python train.py --n_layer=13 --head_dim=64 --positions="rope" --rope_base=10000.0 --parallel_block=false --init_std_down=0.0 --optimizer="muon_variant" --lr_head=0.00359 --batch_tokens=[16384, 32768, 65536] --seq_len=384 --train_tokens=195700000 --dataset="wikipedia_en"
MLP neurons of a small language model. Each row is named by its layer, matrix (gate and up: input weights) and neuron, and shows model dimensions 128-255. Each number is 128 + 24 x the weight over its row's rms, rounded and kept within 0 to 255. Numbers have three digits each. A neuron's up and down rows have the sign that makes its largest values positive.
A block is one neuron, or neurons of one layer that tend to fire together. After each block is what it responds to, as a language model described it from the Wikipedia text at the highest values.

L5.gate12:145124171132105164113155102131134135148114141149143142126123143178125129121136153097113120134137080115143161139067159124125139119163111108154152103192095139054088138093126114133112150154114126108144130075161131136170129109146168112157146121117133125134159093137158129158151166111150154143075156126108109136107154118131108129104132145124131138099147126146126107101144130144105168122140
L5.up12:119117129121114124118149072098134072125144132180122146090153113126152154145102181101133090152144089099167141154110169156130140113153120117147086095137094180124109165140182134114093153109104144145125135113186092134152137129152151120128134078132168174108116112154122126122120115135126125101112143151121104123139178147131078164138146157102112139122161116114109134138146145102162130098109
L5.gate172:119136081135172110128160164139108135174090086120135141154127140134110147137166116172125155156143098096148100102110090146151120173149130116165109115149072155114135132101133143135174082168101123115113123176165143110131117091121090157113113129121094149146130146152144082135086149166132090100137158154115100132170125157129106143103156158110103108134125123105140127119142124167106104111101
L5.up172:149146125130102081122131137140125084171095129116111107144131120118132165135152136176143107154107084145138129130086084097148158148124089130169079159113089137128108150100140138069130122146121157125146154132133160115148149149095094173149099158093119143129126143121168145132115133158129135137123159132169117120133127121139132162111150127146137123092160167109126160171121138148107102115148
L5.gate214:057088125098151129152122162139109164121120161092122116124108154169155150113144153118128153094142099156154143116106109128081150114118127171116141118124108145156129096142112126116140152104147074112129152121159116161179128133136156094140162151113126102119157103134145101124136102126133137180128135140136130120102105144144125109087129144151116115132127135144126149180138121130101103152120
L5.up214:153153131155151120134085133153160148129118124100121137145110153125130149105149144124143104146099156104165104128118090149057154107122119106120125096126085134149131107139156137070129114107125083107138112168163175145139126106104139120156123152090114090104117100120171138147166128150117100129130109110131134167083140138129134095081125131158163110133103078138136139148139133137121120158119
L5.gate221:116148117124133160157097090124132129123097108117123116148119129105157142129141122091117103140152114138135103140143141106089163131130095104126111081111138164114134151089104118147126126106106138136169148100149157161179159157141134172135096132127120120139139143143175133110163134116063179120149117143138088117140144165114125130117103170143102144114098113141099154166123146107128149122122
L5.up221:156127109163131149163115129109150101135093122180095115130096112151138131156127088082145098147111107132132098137125127121127155145106131102139146132116170102155153125099134172118114174076138144167128113176165145121130129173111126147133135104134124146090155129136139115132116119164119154135144120152150104133175119140142124137130166149145159110108093118147143132126143113129113118111136
L5.gate295:168116125137136167124104168142125152160124154163138159088163085142126140114135095111110134131117155131122117108081155121122113149135112118163125122128146116101138167127109128112113136142177120104148197122127110049104140122117096124144133116101114115115150150172102071120160145127112169152106128167121130153137170116104135152120164142096121078115127073090174126132120166132173112176156
L5.up295:157118099141136162136086116120131135156149179197159139071125124119119089136122096086104144104145124129123119147123176144079142119108143118152164072137130165102119119128107148101137178119156134122110135098107151123148136134124096152147142134123110090113149128156110107135110150105122168135129112123120135123135131140096140115131166146107097077089098095122181091122144142147120123139138
L5.gate318:147139093109115135102150091138165130128065112095177155165098126136126126145116143145125120136114116149094141102112155091133111119078086171086118153130137117147132134102108116148119128157149174102158129110137149099157110126145120127119140146114138153117108089155135102141145092125132128130148096139134119135201118145102089145135131137103179148138094108134073158123121157123150099133156
L5.up318:093082108132128125107143069122139083144151148146126152148132112137132120120180118128107088156096071101113117119116108146126144158100117128117059097159152150122118140098107109107075121071119098070122140117132133096141151121166103130142140147122084162126100153131105126129094117121113139133131143110133158175184136113146113151108147108128145089128116134104136120115116099155158088125137
L5.gate374:111112157151131141133129123185119128122153148152137128120119110148129105096148134171112092160126103107152120154099076146082170102110143141158105110131147128117120133086108103100113161108155077106159130131116138134118112124091135073147146095160125142183124122131111106168110128140095122154146146116173122135147123078122063102124155151096130104098128167096131159134103149143148117146153
L5.up374:107063150085127119146120123142160121102147101129154129135166112145164153099164073099122134142139144156154095095114090107103122137106119128165163138131134126156148151086107138112137145148146124158160121168124159155120107189119127109182121120173133100148150111150135163148166127127134120122089108118127144148130156111118140161105139108145145130080093106127142134155093158149137111098149
L5.gate389:106125116100122164137136109123096146124110131183125141150137177097138113124136109091115141083111126191095131089091143138162160162146144100128181165134168135095146132078127105105134122103112134119112119136125111082104111132090129061136129105128143156111127129143158096135119131122162119111110089142109105142164128164121154126129143147135101146125122086138143153110125141149153141146141
L5.up389:190140086119144153115075162160128117123140125120142123133130112106145152100150169108103126130094149117132099116175113068135153135175100111138138108117096158113113099116131078107142145143131119138141131141147148119083142098125162152155126078145139118144154145117138104110135130052135182131154120172105128113168127107123145122129137128149112139120125107079154126150110093131144139109136
Responds to: Mid-word subword pieces

L2.gate107:167142143110123113149157145148110101152147125171123162099113144108144119062097121145083139099155123123073154161151161097147096085126131099139135080111126095111131135175123137150107119064135135148128149159143128124160147132120103155139132112113153122123176127126093130196136141086165091138134135136149147151099132155125097126112172119128107101120109148088119148122173140145175136147087
L2.up107:138158137086151117147144126137120122150157097156093137114103148124105115151108131118120133114111138126123169152127128126121123094090150126142136169136143167136119114174179093131114087113149179159147218125117177118150107121208123111128106123168133117098159125143101170168114134108185132164138099126183123127160128148158113133095162150126120119120108146104151145157084124117116081112117
L2.gate630:153087109141126085167173114098136093136120114090135145106119113135148129132116122144131126129136071149135136143118160131113141092127119105124147127128087150135152135162123119109111099141123145128145167125149143135151154148120118118118119127127100140134122131171128098150138109120116164157138089167102115086125150110123150107131094106155131117126144103112144104165117100159166081146128
L2.up630:160124114158109123158176134087119117098107127127144131086122113131151162121120173136104140131142119141094134153101155126101133100181161108167114095128144128113121148161141143146110100112119135124133162125136158157170146133159108101123110131143112127158114093143123094118092097118159120108156128201112073162189147115122100126156153114134126117120096140158140142125142152177146083098124
L2.gate669:116122113115165130099126082138094119036167120145122152156165161099132125128131139140111096126151083093128167144125104058140120122122158087126124097164130135135100168121161144112108158131093117145145147105128090092117138133165113120126122110134173151099118114142111100134080141132149157160138126170145141130160138129117089115132131099131107114127123087108178116130141108113148145098121
L2.up669:143075105104155140102144134136141115153154127177123114180147100118125086099130116133148106102177083124116115110127138098108139106098133128134106101112088158152141156153139092106121144133129148154125129122134125122081165159142153168138126104146151116087105081149099126127086078142119128126116083146119099124154171130150121095132153104149136095135170109136149123116149096074139115086127
L2.gate698:112094106124152146117108108141104114114092134124132105153181099140163169135109135123113123177082146141136169131168126130161128107114145113134160099128202152161145132164154160119071145118093061138122131144145121151120162123101141100143151115189154108107120086147104141150130118131144096171099138127112103126164179124141156123130140108180101110110095108129126136106127113128127125094104
L2.up698:123115145099115153104097097135107115114082146132150150144115115122155158115098094120128129123082125106115167156166085117133165146123135124159123106127173120085150134134133160104107178169081103132141144114172081112117149119146128106168116119121140102142143101121141137127134148101171133154105113128168144127140137164113092096168106099103090128101110124109145190155096160136114094077138
Responds to: Word start after punctuation

L6.gate223:128136117133087114123138117150182118125117135168116097130132139108182123137096152104098134176127110149140154170160061147156133139114150120154109101123142118124117131101124141135160075127123125132112134092172129132156121122053123143109124125143135139089070125132157116146160154146124108132105114099118108131130106139145128186138109153130157114133101102142132162143103166122127139109190
L6.up223:131135144079090138148127158132139088138189111149133179122158150124147116098152138096081138145134107125177153149141092124127114169161095119143140103131138058113128146132125131103177130102116114087090106075154121112118125159100173165104115145124159100129132113129137114156127151152134117137116140135160150141128126153127159127148118140129150097136084093077106143119102170131107146161134
L6.gate613:121145157126125112136136119141196123135132133131151109126126133132108103114042126126112126142102093121124157156139122145123126109143132149128196112118154104110088113181135117097159149084101135117113096087166133118104156096121145141154140110119161150113128152183107113128104090132107087163112115134116121106113109116124131127129122138117123109106094077065132145133133092155112097150150
L6.up613:151122082105117138161122097134145125163097149137144174124113124137091143131107156152131133136141103131154096132128148147093100132143112053152113125142134135109116163125141136129169149090146127077117104124140118136142117163144152088123120125160141152114108068134159136138152191154095146163115131186146141071115134110103097211155093107174120101147137148140121157175125148124111082096137
Responds to: Year tokens in dates

L5.gate43:145153131114128190100197156156096116144174161124142130140142094164077083120122121158136141152143109135164137168119135119113107143108134128129120115106107113163095155127135128129144136127117147135102110119113113113106172134179150095096152155109142102111086116143150132111118128127071143120132081108147154153124149113085122180126144134190097124124106139103127162135095118098157135098092
L5.up43:152157134091114165101158152164120132141176139129117147134112120141112077114150089139138130144138095132145152176125143159150108102096193143136142099142102168142130135111144057127133128139149158152121112135144148105096154153190133102095122107129136163111127117108173136095123141109064143144140095146133137124139139086068129147161146129182132143143152155145101148140110138117134126086106
L5.gate120:151167143138112115144130137123117133120174130138142125125165129136152162134150151151116156145109131139139127132150137144132085139095153137149071113125176134084141113130139144132135137114117165116127132140148108114143111118123123101121110161088149130127113099114139091110121120130115119169106103072096149160124136132114160144126201119099144180142120119112153082146134121111122147111162
L5.up120:105086113061118127134108100132119138152119102127090168122105178114130139179152100106126151125164138144135168193141150144128115115125091149129138110131131118119119188133125132105155126139099205132087117137106136090173139111134092160105080153164101162120119146145137120179147166133142106102136122104133122138107133134147161100067133133110140162124138115106121095120139074143110104094140
L5.gate188:122110129097133174102143139078110136161117097155121117140141150128102107129134084137109083119133098112066124128099110147147116146114129098121144146161129113106157109071149109134155100121097189115072118169130123112132151099117138094118152112127131159149106175100178121106122144138134092145098102132158135117098132105119133156126108106137133144125114138079122124124075129138105119114162
L5.up188:137099105121140117123114138130148109144141135124182144174147154191105110147130122154121107112101126150134126155141106135076095170122191183117132103124118107102128126124124119131070163123115109096128136115124099140090092121090146135112091129100139132127076115114138111131138122123084132110114170133169135142148117140161128142148158105099125098122133099110102117111143143124131104096149
L5.gate225:116138132111108161083133166134135143103143154124128138175136109166164149127139156104109102117131087111150126115125117140163119116144152115157111144124104088126161143130131116127176143135127157137114118142132098069141121101132103084120163155131119096126121141150131115086134116141112163144127133096114101172134113121127151143164162124126124127146126115118153130107165149134141146104153
L5.up225:111158099124106177103102100152146184101121106105115152155136118144160158118199151131094111094166089095149141118098092119122117135116108118142118127120110149137139120117141139143132131162128148168133138165119103121121129118158110113089143101135112123149153136148164128100134146165098170096110120110094091141109134136107129151142137128126143138181132155094130141122122130144112139176115
L5.gate322:085154139145089111108157127110137142131130110136120150127127117145133117110154122127127105137091099163133116130148088167134104116122180121143098120152152114134084130118164120123150162115133156148160127148127131152133099104109153078090096154092163186103135117158140093132084114142142131183093124075165143118121122113123088168139122140078137113142108121132142098122117152110173156139130
L5.up322:137109136104120168143116104123148081115149164104115119100110124147148133148099178174093144114113107137121157169109129118125141139124124128144121165114121070105089132181127060158142101117123117157157128126112147192167148137115154106098117128098170136051129122145144107169124136118122159120165131106137152074170110099130103121117143155162111162099171087133094103123108151150111115139140
L5.gate355:131117118096105129126148108099159106145073102114166153131138137145136101098123162112093092108150109140113138178104149143132101149135121169128129077108157151187108135103120143161121090146112123168138160076177127138157175124132157098103123137135118134065137082135137135131133124119166140108122100085136122138086105124101089090137145127146142135129127125147170118112087139154141153126134
L5.up355:143128126120133068129118147125129148087160158135162123126115121147139109129129090110113108157159100143127140141107078092133121124161106126140133153104131146177125104149147131166174113131128121107102136099125077120112134111149112162143163147083153081152084113103122090128135125132134113179147127081121124097143177119149138151132165118114124150110155105127156152125119123141134158123173
L5.gate590:187134127111091175145116134095119124152105110102117156122132146125104087137150131103102105122112133132084128139102053105085141128113137150154160110138120157143104166135098166152156153141089133128128131092153115103141094127140145109114139157118145092144121146125180118176161096117129126149125140122106128114156155115144112146104172109098121150116139112130098123182118161134157107085167
L5.up590:158064050129111125136143153169123114147092128162098217206106145141126109163158111113119094123108136135152109143139135135133152137087121093152116173113095093094137147148053082115163123151124116125123123133119136089152110174133098074124125147140102099121109114134117131081136108127143156145152164126135129150123127131129096099130132134143076130120139076103140183144122143107145117105122
L5.gate597:149156129101088195071141160131120136110132147117132115116134145166142137117125137147065171144161173134166118121155035113120138133108108093141142101137142126130111138102137081136149121139122150141124113117107171117087136113154088093142142163128149095140132128125131121091167122138139145188123135104133136122182118071105156178159109109136123110112119121112167112089106124119098091107138
L5.up597:157165154115113152096146162140138107138130140105121102149099160163086138126144081123112169146143152143163167113168149142119134126107114105124117097120104142155117129120129103139158141166122117133099128095137154165149136125116086124121138162134156159115116103106153154088140123144123153160091191093127120138114123102117164140161097128138129121111075144128163121115095108114142106125150
Responds to: Year tokens as dates

L2.gate15:162082115117123142164147137135166127092130169131155154095100144159118125182123143120113099167173101126160111195117105138112126074164110137102136112143116133104080144129083115157124098128138111064128127124119135129136118136127110124129145143120140110091133094140162092156145127113117148152141137177147166101154108126131137127101125137163117142100151099117122102141136106169144130137129
L2.up15:163087099126099096120116116138162141113130113116123155145148162162128105159112108134091120121169152127175122143138117121098124123153091169086138150122112192103075139102120130139106122144118133123146174140124116097121106154139090096166114128141179142100135148132157131109116115114157114120136159174110122126103112175093105142086096137172097177115138143113128137095128068148117155118129
L2.gate27:138115146164115093142184143156149142121127144150163069151126147136093117154130117080128122141158096126181117120116169112120132154110111115134134104131120144101156126125100139130098122151075127124165142076115098096119142143147117129148121122111111102099146107071205097138149131104125118156135116152121119138146126130167112154135090117139108158119178150144136128149128148141134143091087
L2.up27:118104120180167100097161133125143172144096121081140105170115128128129156119183157095099164150170111087131138118117130120105119134138092130157132101114156113127116112101165111132123097095133142144135174141122099121116130130149124115162139133106128117118097104144161105131122135143153126133143126153149117108105123109128135156072085158148125105111130127167169131129125145114126139122114
L2.gate154:108159151159165133106127125185121115134091095151126099138084129103100145142087112143111110116189077117099132127086131120088161103120164114121116118140125138166108081128149134122130141088164100103130136148147123103119168112152120116121138129131129146114121125153179127117105191106134119101142132103107090159144175109121100112150166077121137172111142177141119105124121143150102134154100
L2.up154:081124172161173117077156111159136139124112088123101106130129127147149142150089119115106141141153136151109158138101130140116161137126122092133143123153162152137140123079142123153111165123113103126110138120135117099118104135167151107138123119136161132131131116152148138150060176087139051137114132073104086154107156118117120127120144117107145155123128135131114128096120143167076136149103
L2.gate330:128121120140114108125114129143141133120151127134164095156124124159117152159132093129098130116123144086151136115109074136113133114168068066108126109173109128127142126146120100122136154135087121141117134116151121149132137144133112102151179159153142102129122111188133156124097149087119117125137118147116102110146150101162108138117171111139145112131165119133109142130118162181117105167135
L2.up330:109132100139148117109103132135136107109184100108164109125102140141150142164117095106101130090149141061198149128115081132136099120140089067129107105138120158118105134096101107123113123111126084162110142102160125130150098126123112115166158163108139119128131093154154131137106155113126151151110145156097122136153165106121120120078152123115134108141183125138082141131098149123154128123111
Responds to: Elision apostrophes and initials

L2.gate60:126120126174140134115163116136136095128131194119155131112125141152106123140101139121104108138136131103160131145132047123138134137102147093139093161080156080126108161110139121163133120151117182115097144078172135133090124138107095158074154160122158119103102101129139158108115147126122153181098132097115116150163132088133113123160117123148123149109123137113109116141153106149109127165137
L2.up60:146116081137122118170167125120139110125172144158124109076126090125159158104125106176097156148147140164200112139154111149128092174160125142122135098137046116146131113072120098116147084109104138130142116136114113104087152117105144107177087116092095142125108103143130112143154141137131145126112154126131139143144129184124131124147158145149144119117108110154115129138156153096134136125119
L2.gate266:150135110097146165098138150145130106091139138109134119139089107114131125170109153135069137136143055122158106161126053118123103074138169090146143097050103122130109103146126157118148061153158144128128096094144135114155138086116154120154131122119151078129119093174125130151114146129163159122137115149119154113129106129130129118155101129144102145143098123110139092119124117124135165124144
L2.up266:147152097113148167116131151128137125067143131102135119169078112130136129161122143130085139136151071142174108146112074119143083089131154096120120090083105123116095123151138153117148078148161156093120085074168125097130137113101147120149118130114149086137106108200107139152129139120148171144122113140114132116109113118135110121162085136134086155117101104106119075112114115141152160145139
L2.gate285:135167115142136113079125114146095134118145112118125135162143109126125131132129148121128108098141108121135096119084073054110130154125101119124135136134092143112115097134137133130141174120106137085089143116172103114145148124141118076077112181136169092140110080130169115110111147149113147123161127191089135077106122145107142126146115142116129174105139154124156110174095093133135146104133
L2.up285:146127116150126115099127115125090141126157106126117106116117090154123109124135169153109116146128151135135121131109179119098116091146132144120113114054099121125117119154150147106150160071118082115108120117139093154151116130140156088114122139182136130151125098120160158089140150131112145137118112140103156080077108141087113137123161170127128184127140185098153166166103109116120134125113
L2.gate405:148152170132127129079148101103116102143114063152157123140151175158095108140129126134131143129112074084089144160104149138146110135092160154147121128104157133118111144097112136094142117118138141137110165152139139119129113113160139094135122101112129142086134100134132117120123110132123127150138116165142122164100087165108147138126135129132126133140113109139110135137097122104102112146103
L2.up405:136147166117143100145145126109113151160091134165135154165106141126152108105118127126121119173093094137112150118160145129151054133103109134116155134178136137142134168111164125128169152099118090118130112158148122132104118160110122138117082108132139152153129110113119123136161116141133113126165124110160119147129104125080133169155079114081094116093094129113122159145107102146129165149090
Responds to: Year digits and word pieces

L5.gate77:090131144161096120116092102075164165117108133096132161136102102157094097132156115128102096140139124114115150152119120117096113093112121154108094133181111142152176115105114111139104144140103143096163133152140120110123145118143129110109107119132095104159140146143131114087126117125141127115117149134156158118121139108181115120069093135112141102108149129133089125096136115139100136134087
L5.up77:131111115105101162131125134080128141157121137076100127085129167178168081130154138146133140086112132158100125152114110151096108114133085140124101135131115165164135137116106117150088120154107126084138145162103125097110109131166104152117141124183119129137130138122085141131132105114132128160166176124173156153132147130148140126067124144115156097129123152115128108113123137129140151200110
L5.gate202:137126174145092151145120140144095165129101133131167116142086106161140106114166145117134083128143186134134149102138134155118091120119120106138140172127133145120159139134129157184150123132130156121136175142126144133168143128118151089133130145134142167126137120127137138122129145101137085135168131105132122098140149115143088155107116161136154098133143137132102117120127125130139186136143
L5.up202:136155153154128112176120113153126153173104164141116146115095145152160121080153167103170111114152164140113140102109134090145127148124122169099168097138142127134120091119154123136116160155145125094139149107132134131158118110135101085121153142080148145093126097112106113103128100092104132148140111138151141074131122113116123121083133140139134140141116102133139111125104162119091174185142
L5.gate209:129127157117112123165143122102086128141112144149160119122113133139140137130169098145151107091149144155133139154135147113164097116139135148145134083126157144101115150119110161151140113152118146153126162127150135148138150105169152090163134110110099155141075074166106113119075161092140145118091081162146131126111105098105126133094139108122138097110119127150121112098113131114088121129139
L5.up209:088138079097077136139128152123066101108126130149153079109105131134180108151135111144123111102156154151127154137113112138144111140129101152092104097125153119116129151117102109162120117151138113127149173123121105125113143116110137114139098114087120116106132058136174138151087128071130107160101107131145139119118137135155111109107152122125134120087118144153111092088115135083126123123147
L5.gate233:121146098092100105118138117105101135176118166167098161115115096117108132129134117140114120147125115135187111144135106128173086123103133121120119127117159153124115152125100093139124113161147128145150138128172166135112175169126160128147120145095169159126135137130139123142176164099096136107106139148136175133143132105101126125094161155127175152156122135079117117160161120134120113150116
L5.up233:104126129142098156115156092175128098101125165162116106139119172124180122178129135168105103136156130119141144103140124097135070127134134151128090109099158119104180173108116126163114130128134144128112181117156108119147076131146121154123138153092114150092084118121094111176121121139107129121111154109166112142108137126149133113155142108137176145119130147138113116156124135135144175149167
L5.gate249:127139113131129156147134132102131134149145125136108143090086174126099132133123158111108108153102111145125127134145156127177097161158079101116081123159121140123106148130152187125090163147109128133105138127118155132124149124088122184168160149128134115101111107128112169131128121105119129136162136114150167130130123105140127108080113103115140119100124133117075109135118103138126126119095
L5.up249:088131141154100110129115111114089149175088145132176118105081138164113142104157122131141188150137134149139085114087130204148119120107115128156116096117147145166129106085107129145161112112061129110125114155154141125136137178157138121169110111123094153152091153121176139145102144100131175120125101141113142148135121186149100104147119118125139130098119155118107141129121105116092128130147
L5.gate312:074102132108136136133137184116121101170098137147139139091129147099151123130174130117121112149143145116125132120166111164094112115140112110135152122127141124133067107155162116106139107126123116131104105126118140151129183120113141137085123137158091132096162113118131119135121133162104111130128108113146129118127116125150112114140112124122081079137123161142103160133143146167101145172106
L5.up312:109125118157162139169101133119146084173146146120127171102115142128119159113174118201162153166077124158117136109114129160093136115121114156120152127143129127150146106134148116117106131121127162150069135140133132092147144120122104117102124130118069129135144075097143087101155123147123134152085149143159118154094123126136104155111150126143126104123169132143119138122130123137095109133111
L5.gate555:094157107124152128134133100114150144151171132146117168117068166152146141126148128093088101148153153150135107107118130135134154054163110148097142126126120131127123113128150113099173129142130148130127115082153139059111072157111137175137126130161120099131139130100098149110117117135155120127083134140096119167154140089136099124105157135089130111109104116116111102130112127137128146121103
L5.up555:183162110130164140100155132125082157139105164098110132117105130136108082127149152109091087150167134126122152099115108144077115143134152139115151105106112166122156133157114120117155129166126125104157156140181158153102170160135169121119149109137098123094107128135150154104106077128108153137077140139096138145149116113119127116131132135134126102114141120136112118137119121111139068102123
L5.gate633:066103130154084113141092146142111137145101128133162143118111140158125125094141147131138137146142146153117130134114163155113100109137143124155080136125147150106105119139124116160088149116093118165110137143123143122154153145161130131169152129082111121194137088091127095157139075155152128133143136128138173103184128094116124120078150130094138135111134141120089171134107124140121132140151
L5.up633:155130183137096117085115121182108143138138165155151142136103122151124116132110125116160121116089136174119143107152147128124101117127102123122103120156110145099125152130105102147108113134084149148136177130104173126130161132125134103122116124109127138132090114141133119155180129125154131140131097122085106120149128133170079148147136153080149180127079198140083113163096118114157118140143
Responds to: Mid-word and decimal continuations

L6.gate46:128144187114170130169123112110153129151151100102172139141111146125127153118130117150137148141142090126159143135127110108145099149114123125135102121084144150094147153142094137148143120173170134134138098133145144087099134128126136116173122143154126103127147150121130134109111128147109168162115162147146103153170151131086128136129111144116136125110116149143074136130094140147150082101133
L6.up46:136105154097175126170139083150125092138162125136153121100121121129170102122155164131111178160140106124161111099067116109109105118132085107146140123145107152155141109120121151133062165122109106152140108147102114131100181133118149166132158116104104154104137088109129127145127114112181081153154086103147118112074149144142125153133122164148124093129135168097125145144149131090128146143146
L6.gate259:108135178073102106187123133138120059133174131138144118129136115093148112042092138101133133132112090068119104110130119116072099131151124155157178123122143156115116153131117136146101111117136095141100115125134098087084088143127149151150146154155133170119127126114098097164112101133115152144126096123140126101135081164114108124148141125142141156129108131124123114152134111106117140185084
L6.up259:098126156095114112111098142136097121073123165115132134137138122105112112144111169085110153150120102107142133129116102141103130112128107092139146098133097145122172110116112100151164086151118166113120102116103118129124097115144143123125130142173087138126152151105148138072127105111146104175155109088137103131151162108127111124083160124078135094085128119143127167109109147124161130119110
Responds to: Mid-word stem fragments

L6.gate107:116122134141126107139137119097123093148084129134162153119115110104163128062124125153115124164179117159155098130131148172106124113157173128131137126137108145112126138125117115096126069180126112159153145104167150105097144144141105136107118177069099128098124113132052173118129139108094095097101144151126101119155145108109139090115130159117175104125102145140078135130118085138075142132122
L6.up107:121143133167130135140136167135138124195100095130119132109141140111118153101152155114110133160175147123131113171159138105086130119140163101144131130107177124116093141181119090121152126128098094152154120144134149098141148135130122077135145140108071109119116162114107147115145132104138144100176122124123164121129152148107124103119156170122148153098154089126115117170106110111056099112121
L6.gate274:135165133151144102174141138095141115127140069133167182100085119110121135152159141102139134126099102107130187113153175066170131140092116102125098146115106111159142115138152129117070115133151070113141121133135143087145151152160147140146113104123182118091106110131104186123118087124123140162136135143092153145144131124139127142168148125159113106109157147142138082108131147135117092125108
L6.up274:127122149146132187161127133100185131145135088164106120139110098125114120108124174137157104158117116140095143106135111111146126128126118116159089139142146099184122074124117142111085124138125110083123169119104137122115188129136150079123097105122125120116139136108117146088140155126137104119136131107119154086112173125104111104119149160172140173132119168090112111186097100186085114142136
Responds to: Final decimal digits